python train.py --norm_place="pre" --norm_eps=1e-05 --rope_base=37400.0 --rope_fraction=1.0 --init="normal" --init_std_down=0.0 --beta1=0.93 --grad_clip=2.0 --schedule="wsd" --decay_shape="linear" --final_lr_fraction=0.05
MLP neurons of a small language model. Each row is named by its layer, matrix (gate and up: input weights) and neuron, and shows model dimensions 538-601. Each number is 128 + 24 x the weight over its row's rms, rounded and kept within 0 to 255. A neuron's up and down rows have the sign that makes its largest values positive.
A block is one neuron, or neurons of one layer that tend to fire together. After each block is what it responds to, as a language model described it from the Wikipedia text at the highest values.

L3.gate371 [ 90 129 118 108 149 132  87 158 148 131  91 139 106 129  99 136 169 115 151 115 134 110 125 116 122 105 122 114 143 146 116 142 145 128 145 149  92 174 146  71 121 153 133 133 177 141 124 141  98 130 107 133 130 134 137 146 166 144 142 134 107 112 155 140]
L3.up371 [101 103 101 100  78  68 152 168  87 135 154 121 154 164 120 122  99 115 125 125 129 146 196 121 127  73  92 121 117 132  72 142 118 127 151  98 114 143 163 164 112 132 144 143 135 135 124  82 120 117 147 128 118 158 159 152 140  98 128 152 129 136 149  89]
L3.gate374 [111 106 103 117  79 145 122  85 139 144  99 117 120 124 154 151 130 113 146 145 156 122 132 105  67 142  98 136 149  94 147  76  85 127 120 107  65 125 136 106 143 107 133 102 186 117 130 142  95 106  99 127 133 122 116 139 147 107 123 114 105  94 109 143]
L3.up374 [108 137 122 136 132 129 146  66 121 148 107 112 166 177 176  93 131  94 136 114 130 145 151  82 132 123  73 134 141 145 133 179 171 122 100 110  96 129 121 129 138  66 156 124 153 129 145 141 104 103 133  97 126 125 104 163 131 109 148 162  99 114 161 104]
L3.gate521 [154 154 103 161 144 152 115 129 121 128  86  76 140 146 123 117 111 136  97 106 108 166 102  67  95 112  87 160 100 123 103 120 100 104  89 153 156 159 125  95 141 114 140 116 127  89 128 141 121 104 134 120 140 131 136 144 168 122 135 104 130 147 124 170]
L3.up521 [127 135 164 143 151 162 133 141 100 165 119 107 152 167 169 169 135 140  94 120 114 136 104  63 122  70  73 134 169 130 149  95  70 137 152 114 137 144 149 155  99 144 103 114 107 159 128 149 156 114 133 157 100 151 155 140 115 112 130 105  88 179 142 136]
L3.gate601 [ 66 136 136 125 162 129 169 116 161 125 112 129 147  99 115 126 126 120 152 114 137 139 120 106 138 134 139 102 130 120  97 118 134 133 122 153 143 200  55 110 116 169 122 149 112  95 133  93 134 151 107 111 144 150 107 131 151 102 109 143  98 143 137 123]
L3.up601 [106 170 155 155 130 123 135 130 144 130 142 163 127 143 162 151 113 108 126 118 119 126 146 106 102 154 139 137 139 124 121 106 108  88 145  81 138 127  98 107 110 146 124 169 143 106 136 118 105 101  95 120 164 137 109 130 131 109 123 102 146 105 101 147]
L3.gate611 [170  98 152 135 121  98  96 110 172 125 131  93  99 159 116 147 113 129 136 123 134 145 137 123  63 113 188 116 126 100 114  80 140 147 181 109 128 148 135 136  92 126 161  87 138 148 109 157 112 166 124  64 125 134 130 124 171 135  97 144 117 147 134 127]
L3.up611 [ 93 102  93 143 109 111 138 135 146 138 109 128 101 145 118 136 106 110 152 104 178 111 130 138 127 112 102 108 168 124 146 121 122 100 100 115 122 132 112 178 116 153 113 106  92 113 133 116 165 192 119 121 146 152 125  75 106 120 167 155 136 131  96 122]
L3.gate1043 [ 81 138 134 113 154 124 179 137 143 118  94 192 120 145 157 144 144 140 126  92 121  96  99 142 111 149  87 143 109 137 128 125 114 111 152 144 140 131 173 129  94 101 170  96 119 132 133  76 171 115  98 119 126  98 108 111 150 186  98 123 140 108 169 143]
L3.up1043 [122 142 137 136 121 107 131 133 126 164 114 119  99 159 137 136 121  91 151 129 147 145 157 137 112 120 107  58 130 131 138 135 104 134 152 139  87 119 117 170 143 102  62 125 131 162 128 140 130  86  85 123 132 120 109 156 158 142 147  94 137 111 140 135]
L3.gate1307 [137 123 104  81 106 151 165 138 151 123 125 113 129 193  82 128 137  73 137 111 146 119 134 104 115 112 139 165  99 136 118 147 123 110 103 105 108 151 169 143 141 137 166 146 141 122 124 104  96 107 134 120 135 148 158 129 148  78  88 113 143 149 144 110]
L3.up1307 [124  86 107  75 141 160 117 107 135 100  82 159 102 127  84 141 146  92 175  89 114  98 162 111 190 146 158 155 136 112 169 117 170 163 129 131 155  97 112 119  98 119 116 134 115 150 119  98 121 157 135  93 142 162 152 119 142  76 101 117 145 101 152 124]
L3.gate1427 [129 128 126 105 125 100 164 136 118 113 111 128 164 137 122  76 113  79 163 117 136 128 160 130 101 161 158 166 137 130 109 157 149 154 130 148 117 127 135 139  99 132 139 108 127 135 119 156 112 113 104 142 111 105 153 105 112 100  94 124 133 126 136 134]
L3.up1427 [166 105 182 109 131 141 170 106 136 158 124  99 164 161 137  84 121  80 162 128 161 144 114 114 108 116 136 119 135 144 107 126 124 125 132 110 138 142 142  92  70 172 123 143 148 141 138 140 143 117  96 132 109  93 161 122 169  88 125 163 123 135 163 100]
Responds to: Plural markers and plural count nouns, mostly the final -s on a noun after a number or quantifier, as in two division-s, eight times, all players; also "List" in See also bullets.

L3.gate167 [140 125 159  80 148 105 169  90 120 168 142  99 168 117 183 138 126 146 126 103 147 102 115 132 133 152 127 118 179 145  89 187 123 129 106 126 168  88 110  94 135 124 124 109 118 112 137 145 118 141 132 132 141 173 100 115 132  93 120 148 167 133 135 142]
L3.up167 [129 130 158 116 143 159 112  97 170 114 152 147 183 150 134 128 145 109 146 139 107 145 121 131 174 117 101 101 104  84 171 133 134 151 107 113  98 158 147 108 126 195 146 142 131 115 144 123 137  94 141 108 121  89 153 125 113 112 126 136  83 124  92 140]
L3.gate294 [125 133  73 152 140 102 135  95  95 121 169 122 141 117 146 149 143 125 141 114 134 117 121 124 142 120 141 172 179 118 167 121 127 134 141 148 116 140 162 139 133 159 121 117 165 130 100 118  94 126 103 149 184  96 117 109 109 138 111 144 162 173 143 107]
L3.up294 [160  89 117 169 146 115 115  77 124  96 152  72 109 134 128  92 133 150 115 127 122 108 131 166 108 122 151 138 154 108 141 163 121 168 114 129 142  83 117 143 127  94 150 111 125 114 111 140 135 131 132 109 132 111 165 146 119 128 141 135 144  80 108 138]
L3.gate368 [128 180 130 104 115 138 113 130 135  92 106  77 107 106 159 131 107 115 117 134 129 163 146 134 184 104 106 121 118 155 110  81 125 103 166  96 147 149 139 145 130 112 125 126 119 139 104 128 118 161 108 160 106 133 120 143  87  88 132 134 115 114  88 124]
L3.up368 [139 149 110 104 126  64 111 124 125 105  93 138 122 170 156 158 150 123  86 121 112 145 135 132 134 122 143 163 115 165 163 152 111 116  99 108  80 132 180 157 124  98 142 172 119 110 138 128 109  83 122  93 129 128 103 154 166  94 141 133  95 145 118 165]
L3.gate738 [125 139 156 126 125 144 135 155 112 104  95 117  92  72 144 139  92 130 113 137 166 148 153 123 149 114 155 105 129 116 113 111 146 145 106 116  75  92 142 145 135 132 160 151  67 169 167 118 164 135 101 158 124 136 121 177 151 107 144 159 145 164 138 120]
L3.up738 [128 101  99 144 110 127 152 143 117 104 149 125 106 153 128  79 162 111 138 165 140 153 156 142 123 124 122 142 139 169 122 102 112 107 133 104 125 143 134 160 142 110 128 115 153  98 148 112 127 155 154 152  86 134 111 144 136 117 165 178 154 124 102 110]
L3.gate795 [127 108 130  98 145 142 135 144 200 120 107 120 115 143 164 116  81 151 136 131 105 182 125 116 179  94  75 121 125 142 114 167 122 142 131  78 133 134 117 139 144 111 131 105  97 141 144 147  99 125 121 133 105 124 108 105 138 128 122 134 164 120 127 147]
L3.up795 [ 74 113 131 124 123  79 179 123 175 154 150 115 173  75 125 122 105 130 123 114 143  72 141 137 136 155 118 127 157 119  90 114 156  91 141 126 106 188 137  99 138 121 132 129  73 154 148  81 168 124 148 106 145 113 130 127  72 105  98  82 131 131 148 134]
L3.gate1223 [142 123 113 116 147  92 137 140 140 105 131 147 147 144  90 161 140 156 137 136 106 140 131 117 141 107 109 105  86 145 104 174 131 159 139 127 109 138  65 133 121 178 140 142 103 139  97 120  92 123 151  97 118 185  47 102 107 140 129  91 125 140 123 127]
L3.up1223 [114 123  84 178 116 117  75 100 127  92 127 104 133 118 137 121 146 102 116 178 165 140 132 107 102 132 118 104 133 129  92 142 136 123 160 116 130 105 111 146 131 145 160 111 149 192 135  77  94 119 118 117 120 132  84 138 104 119 129 150 104 110 100 114]
L3.gate1315 [ 83 122  99 142 132  98 123  97 154 144 160 115 125 124 138  99 145 146 124 113 122 171 105 131 150 105 137 150 103 105 127 116 142 132 102  92  97 141 153 148 123 119 169 139 151 132 161  99 114 109  92 118 121 122 140 103 124 108 104 138  91  67 115 139]
L3.up1315 [116 124 149  76 132 131 167 160 115 137  89  93 154 150 108 114 146 137 162 161  98 125 130 124 123 101 161 110 152  85 161 134 164 109 147  89 127 126 131 107  85 146 107 121 128 135 116 143 135  92 118 140 105 112 152 102 136 116 120 141 131  84 128 121]
L3.gate1726 [123 118 107 110 119 120  95 128 120 141 107 160 126 201 134 134 121 147 126 105 135 137 101 140 167 122 140 118 167 140 139 113 133 107 122 152 122 113 131 143 177 114 109 134 127 100 102 116 127  96 130 112 110 143  91 156 121 175 166 105 125 121 131 141]
L3.up1726 [150 162 139  98  85 125 116 128 117 112 150 128 128 156 104  93 130 139 160 135 138 190 119 104 149  79 113 125 136 126 132 120 106  86 103 135 123 111 104 136 109 114 157 117 160 127 170  88 130  79 161  99 131 145 134 137 113 129 138 172  83 156  88 114]
Responds to: Pipe separators and digits inside sports standings and election tables, mostly between numeric columns like wins|draws|losses, e.g. "4 | 5"; also scattered mid-word fragments.

L5.gate1141 [107  95 157 145 114 159 158 110 110 142 159 166 156 138 117 164 163 153 168  86 117 116 100 126 137 137 131 141 106 120 142 145 114 150 166  92 142 145 108 147 166 136 139 122 154 123 135 114 130 141 106 118 134 148 182 145 139 165 123 130  85 118 145 118]
L5.up1141 [100 158 138 124 119  79 131  92 116 121 188 142 152  88 148 109  89 120 116 176 140 116  96 156 111 129 108 120 134 180 141  96 154  95 162 100 147 117 132 115 121 122 113 146 131 136 148  99 122  93  97  90 170  92  69 145 189 110 113 101 145 118 151 128]
Responds to: Structural tokens in Wikipedia tables and lists: cell pipes, numbers in stat table cells, dashes opening list lines, and periods after track numbers.

L4.gate432 [ 89 143 115 126 136 111 140 125 115 126 112 119 131 138 154 173 170 135 143  76 144 102  92 136 124 160 115 102 126 175 145 120  87 120  97 106 111 158 125 112 133 145 129 126 110 126 163 155 112 165 138 111 132 139  88 179 142 126 126  96 139  67 112 135]
L4.up432 [112 107 129 134  91 118 137 135 117 110 132 143 158 137 113 118 124 175 134 127 123 106 118 117 145 132 127 116 156 106 172 164 102 141 132 154 124 166 159 128 138 147 154 129 129 140 115 118  92 137 120 170 130 139 111 154 158 107 128 150 144 131 113 125]
L4.gate624 [ 95  87 146 133 113 112 135 143 142 115 147 104 129 127 107 127 118 170 174 106 114 122 101 112 172 119 139 156 135 111  70 163 153 124 101 130 132 130 140 158 126 130 152 123 115 135 138 138 106 117 150 128 112 138 117 131 144 129 140  90 104 112 144 106]
L4.up624 [108 143 126 146 174 160 118 112 147 134 144 114 109 120 153 128  80 133 121 134 165 120 115  96 142  92 116  99 107 105 125  93 108 121 121 122 135 109 144 141  92 116 151 129 111 118 135 132  94 135 133 139 143  94 128 124 134 157 147 108 113 135 177  85]
L4.gate1096 [136 122 128 140 123 150 142 114 127 119 134 147 154 119 120 100 161 135 150 128 132 102 152 152 124 114 116  84 126 101 136 140 145 116 144 134 111 150 100 110  91 161 154 102 149 115 138 131 156 117 158  97  55 145 118 120 159 106 111 144 131 139 176  96]
L4.up1096 [136  99 107 160 132 143 183 132 103 109 153 132 119  85  57 135 118 150 168 140 125 117 120 115 113 139 123 108 149 126 120 155 137 109 128 120 114 164 136 151 113 156  74 135 141 133 106 134 156  71 161 125 103 178 105 176  92 141 152 135 144 141 120  90]
L4.gate1134 [ 87  91 130 159 167 118 158  93 112 127 163 100 108  84 121 109 117 116 115 149 137 112 125 154 107 114 155 158 156 131 138 154  93 126 115 154 163 140 154 132 139 128 126 132 143 138  64 104 137 146 110 117 127 129 171  82 166 119 140 103 136  98 112 125]
L4.up1134 [127 102 117 151 112 168 115 156 142 125 115 119 129 145 168 130  96  96 135 133 108 119  98 124 103  93 116 176 119  81 155 145 106 143 125 112 140 124 111 109 145 152  97 137 112 121 130 113 114 173 132 174 122 149  99 134 160 138 143 149 177 125 139 142]
L4.gate1146 [107 130 119 116 134 132 153 116 106 123 114 108 110 151 137 118 104 117 120 128 117 150  86 135 148 107 125 104 127 125 161 112 169 183 128 153 123 158 140 144 131  67 112 116 148 104 128 150 112 119 138 119 114 119 138 136 151 126 113 118  94 122 117 128]
L4.up1146 [106 179 100  98 129 149 157 113 129 124 161 108 143 124 112 123 171 153 152 154 134 187  89 139 119 148 125  87 117 147 142 142 119 182 116 110 140 131 113 182 124 110 130 126 163  98 144 109 104 105 143 117 157  96 156 107 142 137 110  69 125 136  65 104]
L4.gate1288 [120 134 133 123  87 130 126 114 126 125 156 166 126 123 184 127 108 144 126 144 112 117 133 144 119 121 129 112 100 158 165 154 126 124 107 123 139 102 135 160 112 114 151 111  95 124 109 105 113 135 155 158 137 182  90 102 107 135  90 127 129 103 120 129]
L4.up1288 [128 132 161 122 139 132 140 106 122 134 110 136 136 128 154 123 113 121 143 124 104 106  70 121 123 114 146 113 155 121 118 123 125 150  73 156 154 186 119 124 135 153 129 147 128 117 127 142 128 133  94 146 130 116 130 118 147 176 128 150 136 157 116 158]
L4.gate1640 [161 173 110 127 144 116 107 145 132 140 128  89 131  68 152 138 108 136  82 152 143 165 126 155 147 166 109 116  95 159 145 145 142 176 166 167 139 168 137 162 113 147 120 126 153 106 150 120 161 130 132 112 164  98  91 148 143 102 120 118 133 128 133  93]
L4.up1640 [102 135 144 127 124 133 107 107 142 155 132 118  99 151 112 130 117 152 106 131 131 121 120 127 169 113 141 172 144 115 117 155 134 107 168 148 134 140 166 116 129 163 149 119 112  99  76 146 122 147 156 157 117  94 180 156 147 169  87 150 152  79 153 149]
L4.gate1706 [133 126 139 140 118 109 158 105  69 137 117 163 125 135 134  82  91 162 131 141 115 120 120 162 119 111 102 116 118 157 150 109 124 147 159 101 137 103 136 171  86 166 145 168 134 151 164 165  94 150 143 117 110 171 111 136 126 153 111  89 124 160 121 173]
L4.up1706 [133 113 122 119 117  66 123 129 125  85 120 152 152 108 138 128  96 131 168 115 142 133 125 145 110  78 130 106 138 106 133 126 156 146 180 120  88 188 131 155  89 144 112 118 114 101 168 183  82 107 169 156 146 151 121 133 130 141 133  76 114  93 122 124]
Responds to: Digits and pipe separators inside Wikipedia league standings tables, such as win/draw/loss counts like 1'6', 8 | or 10; weaker on scattered word pieces.

L4.gate156 [139 140 139 160 156 106 100 143 120 132 119  57  86 128 149 128  82 115 163 134  97 139  93 158  62 141 137 103  99 134 118  98 108 136 135 156 133 170 148 144 141 130  94 124 175 120 105 133 143 148 128 126 136 110 143 174 123 102 129 121  94 113 103 130]
L4.up156 [122 114  97 155 102 168 142 146  88 172  86 120 153 132 150 100 121 129 107 122 144 142 131 104 138 191 111 169 131  91 162 120 145 109 127 125 112 134 110 121 143 156 109  82  95 131 117  92 155 116 102 135 120 146  87 151 155 136 184 115 103  89 165 110]
L4.gate365 [143 139 145 117 130 153 157 108 156 169  71 159 113  72  97 114  93  79 113  95 134 117 149 149 117 139 145 118 122 143 121 125  80  93 133 151  77 129 101 146 145 133 128  97 128 105 162 114 120 112 127 139 153 130 174 144 170 127 168 132 110 156 121 119]
L4.up365 [111 136 135  87 100 123 178 100 118 170 140 146 102 112  90 130 113 121 110 102 158 135 112 123 157 115 147 120 135 127 160 141 160 119  82 147  83  94 127  97 134 100 121 120 136 159 174 115 145 107 134  76 145 162 161 157 103 121 138 128 158 130  88 127]
L4.gate513 [108 115 141 119  92 148 175 154 112 161 149 110 118 111 112 160 144 121 140 126 138 118  84 117 151 166  97 125 125 127 139 126  86 146 117 155  90 141 107 124 126 139 158 130 153 140 146 155 134 117 127 141 138 158 123  96 107 125 150 135 144 124 116 133]
L4.up513 [130 144 120 113 104 157 136 134 116 136 179 101  78 152 112  95  79 118 119 133 144 111  76 161 141 139  99 102 128 141 161 147 121 122 111  92 111 121 131 154 139  88 188 121 120 119 136 105  78 115 146 122 122 114 148 159 120 123 149 178 146 129 132 128]
L4.gate537 [128  90 111 144 140 179 160 118 135 158 103 135 100 147 151 104 157 102 146 137 131  93 131 130 124 124 122 102 154 125 109 106 139 155  97 136  97 138 150 120 113 125 126 138 165 142 141 123 144  95 145 136 106 147  99 148 153  95 137 155 105 132 139 126]
L4.up537 [125  95 104 103 168 141 136 189 129 115 170 149 123 150 118 132 135 146 137 140 146 129 118 127 160 119 101  87 140 128  97 104 103 118  98 122  87 121 132 107  62 121 105 143 146 125 109 132  80 152 122 122 152 145 105 129 119  85 143 128 153 105 152 127]
L4.gate875 [134 143 128 109 124 111 172 123 126 174 119 130  78 101 141 147 128 101 206 114 122 128 138 100 106 123 163  89 137  95 109 120 144 116  98 132 118 147 138 138  89 108 136 144 136 117  96  85  86 150 136 153 118 127 132  92 128  95 153 132 153 119 109 127]
L4.up875 [ 65 148 156 124 145 118 148 159 144 120 112 150 111 113 149 140 149 143 112 174 145 133 132  73 134  62 122 146 171 134 145 146 126 119 136 129 133 165 143 185 132  82 129 113 144 122 112 153 132  82 161 110 141 151 170 118 135  80 170 137 148 140 179 146]
L4.gate1282 [140 110 100 139 160 129 167 124 132 138 110 131 161 119 141 136 107 126 107 120 160 103 122 127  86 109 121 158 135 194 113 132 114 103 148 124 120 117 124 153 118 151  93 144 133 121 147  85 126 103 100  93 148 100 153 172 147 124 127 116 136 126 143 118]
L4.up1282 [128 107  82 107 165 106 147 131  95 149 102 108 166 133 140 139 139  90 159 127 132 129 115 113 116 137  94 119 159 129 118 135 157 139 116 125  98 114 108 114 121 137 132  90 132 138 162 147 156  96 104 132 150 147 115 132  66 128 164 160 145 120 149 153]
L4.gate1321 [131 125  99 176 131 113 146 131 156 153 119 130 134 139 137 119 124 101 101 159 116 122 130  84  83 100 145 140 150 121 108  84 145 118  84 143 103 116 138 139  87 131 103  92 134 113  91 145 114 117 130 140 140 152 137 131  83  86 146 106 114 142 148 136]
L4.up1321 [139  87  78 104 109 155 126 155 154 147 117 156 102 121  87 151 124 100  93  69 123 123 127 104 124 127 145 121 136 119 124 108 133 107 105 155 112 168 144 121 160 139 128 124 120 128 150 185 121 109 107 144 125 102 121 115 146 123 180 139 129 151 137 153]
L4.gate1585 [145  98 106 147  94 151 162  80 150 112 142 141  84  93 148  91 114 118 148 121 113 132 113 101 112 122 112 120 123 143  93 126 128 133  91 129 121 155 118 118 102 177 112  97 153 140 148 119 160  93  83 122 130 119 118 110 126 130 141  74 126 120 124 131]
L4.up1585 [124  99 134 161 149 155 106 123 131 120 103 133 104 101 133 118 133 156 138  85 120 133 116 145 121 121 151 152 116 106 120 143 101  73  84 156 103  94 111 127 132 138  84 111 179 136  81 124 166 129 121 132 144 115  79 125 147 160 140  81 122 161 120 151]
Responds to: Plural suffix tokens such as -s, -es, -ments, -ations on nouns, or whole plural nouns, across varied prose and tables: desks, amendments, Total votes.

L4.gate520 [133 167 130 126 120 119 128 102 139 177 121 177 134 104 132 141 126  86 138 167  69  84 147 111 106 110 116 105 112 137 121 132 130 121 117  87 124 147 141 124 133 121 159 111 138 121 160 146 125 109 163 122 144 140 111  99 107 152 126 118 165  95 140 116]
L4.up520 [128 123  89 110 124  98 178  95 159 158 122 172 116  94 165  98  65  94 122 134 176 166 103  69 152 126 119 144 154  82 118 160 162 108 150  91 140 117 117 138 141  91 116 123 128  93 140 103  98 129 123 181  92 129 118 168 160 134 130 131 128  99 100 107]
L4.gate629 [ 79 120 167  59 149 157 102 160 142 131 137 134 134 113  87 115 142 154 126  91 103 117 138 121 156 114 143 121 149 119 160 129 133 118 104 115 129  87 101 120 154 123  93 106 118 114  75 102 128 141 103 174 141 137 101 126 179 142 158 138 130 146 164 151]
L4.up629 [134 120 135  96 126 133 119 165  87 156 128 144 130 110 107  87 114 114 127 158 127 136 127 106 102 105 157 105 123 127 168 143 113 130 159 100  78  94 134 116 116 115 152  93 162 129 132 134 135 137 136 138 135 122 113 170 146 130 128  89 147 118 137 140]
L4.gate885 [ 94  95 127 119 114  95 131 131 125 148 127 126 141 106 101 141  99 125  97 133 151 113 136 116  90 104 147 184 166 149  97 139 142 151 100 133 119 160 138 156 160 159  92 145 149 121 133 130 116  97 104 156 108 154 148 139 142 120 152 115 124 144 107 124]
L4.up885 [109 104 103  84 105 108 100 160 152 158 108 116 131 104  82 128 141 115  84 173 139  89 110 135 130  93 177 178 133 122 132 100 147 139 109 112  99 152 111 110 149 115 137  99 135 126  78 126 100 110  92 136 137 132 108 136 111  88 141 111 104 148 135 169]
L4.gate1013 [134 104 105 119 136  86 107  96 175 138 132 146  90 102 150  89 122  92 107 140 106 129 104 138 147  91 117 146 125 115 154 168 114 119 134 106 135 143 121  79 148 188 128 129 150 145 123 106 137 111 114 123 135 128 184 134 156 113 161 129 106 145 113 132]
L4.up1013 [116 125 122 127 145 112  94 100 179 154 155 162  97 134 147  94 111 106 125 153 103 112 122 151 130 125 120 146 155 103 159 175 118  98 141 105 124 139 108 107 177 175 137 140 142 137  98 122 145 108 113 137 125 135 206 131 139 107 160 145 102 150 119  89]
L4.gate1071 [163 123  98 122 101 103 105 108 137 112 135 168 136 150 113 111 125 135 139 145 117 147 130 131 158 139 113 112 119 125 105 126 157 126 130  81 119 138 146 125  91 140 108 161 112  91 105 151 116 108 103 139 163 134 137 139 151 103 134 136 125 120 106  86]
L4.up1071 [132 126 125 140 103 103 142 102 134 128 121 169 105 166 112 107 139  86 104 142 122 173 102 124 114 111  75 106 155 155 139 130 135 102 145 109 133 134 139 139 142 152  90 145 136 128 138 163 130 165  84 139 131 117 113 137 183  79 122 156 112 122  99 124]
L4.gate1237 [122 119 113 117 134 124 132 179 105 178 130 133  96  84 111 123 163 121  98 132 123 115  98 128 131 118 114 139 164 143 100 127 147 148 128 149 111 149 118 117  79 154 139 148 156 130 165 120 111  99  71 135 139 159 120 127 106 109 140 120 126 154 138 105]
L4.up1237 [128  86 116 142 106 139  83 165 118  83 128 145 101  74 153 131 125 130 144 125  96 102 139 132 137 111 157 121 158  90 142 132 117 154 124 107 137 131 114 120 152 101 116 166 124 115 107 135 116  87 137 106  96 108 143 138 122 152 142 182 145 132 113 104]
L4.gate1425 [142 132 106 133 141 109 162 163 115 129  93 136 119 123 112 141  96 111 134  92 106 122 120 117 100 125 101 111 143 118 135 148 116 144 124 118 152 106 147 147 129 136 137 127 127 141 137 129 130 151 139 130 164  30 122 108 146 113  90 128 160 147 161 152]
L4.up1425 [143 141 120 124 158 145 105 167 133 107  79 102 119 117 100 152  84 100 128 130  83 111 149  87 112 101 114 115 120 128 112 111  97 116  94 134 151 128 176 117 121 147  73 144 125 143 102 106 116 146 161 130 108  97 170 189 116  94  97  97 119 177 159 148]
L4.gate1461 [142  94  84 137 136  96 135  98 153 183 132 136 103  96 148 128 131 103 120 170 126 114  73  85 190  90 111 124 109 110 101 123 135 140 138 107  98 120 136  82 132 121 111 127 119 145 110 130 126 116 116 119 135 129 182  78 136 139 148 122 155 134 117 132]
L4.up1461 [111 106 100 112 123 129 140 139 115 111 159 139  87  77 130 118 152 154 109 165 131 129 103  97 147 118 103 136 153 118 133 134 125 127 119 106 171 111 141  94 121 147 144 161 140 123 142 125 126 138 116 126  98 113 163 110 106 167 134 138 157 167 133 164]
Responds to: Fires on the newline (sometimes the final period) that closes a paragraph, list item or table row, usually before a blank line or new paragraph.

L5.gate186 [174 148 127 134 138 132 105 128 130 136 125  95 142 166  98 154 194 122  86  55 129 135 113 138 122 137 139 142 126  99 114 127 123 103 131 130 108 137 154 115 130 131 135 125 133 148 174 142 134 117 111 109 163  97 130 131 130 163 116 112  96 139 154 121]
L5.up186 [ 95  99 139 114 134 107 149 110 103 162 101 113 118 132 126 158 131 110 142  94 135 116 182 127 102  95 137 120 119  74 139 144 116 134 149 118 127 176 146 148  94 132 143 144 119 139  68 122  95 101 109 137 146 106 131 123 147 129 136 123 155 119 157 131]
Responds to: The second of two consecutive newlines in Wikipedia articles, the empty line that ends a paragraph, list or heading before a new block such as ==History==, a table, or The.

L5.gate1725 [130 150 166 153  99  85 116 133 129 147 115 160 137 139 122 147 134  96 160 120 135 157  85  94  83 131 132 111 149 109 111 101  98 114  85 140  76 126 159  77 115 166 120 157 145  97 126  96 140 110 125 120 144  89 175 159 123 106 176 147 183 107 141 175]
L5.up1725 [109 107  91 117 117 118 171 146 154 119 117 146 142 167 121 124 126  81 179 130 133 154  96 106  88 145 161 114 171 135 139 105 148 130 138 100 113 142 157 160 134 132 147 150 134 120 131 133 181 123 159  65 145  79 144 124 104 128 132 106 141 132 133 125]
Responds to: The plural suffix (mostly "s", also "ies", "es") completing a count noun, often after several/multiple/number words or as an infobox field label, e.g. ways, Victories, appearances.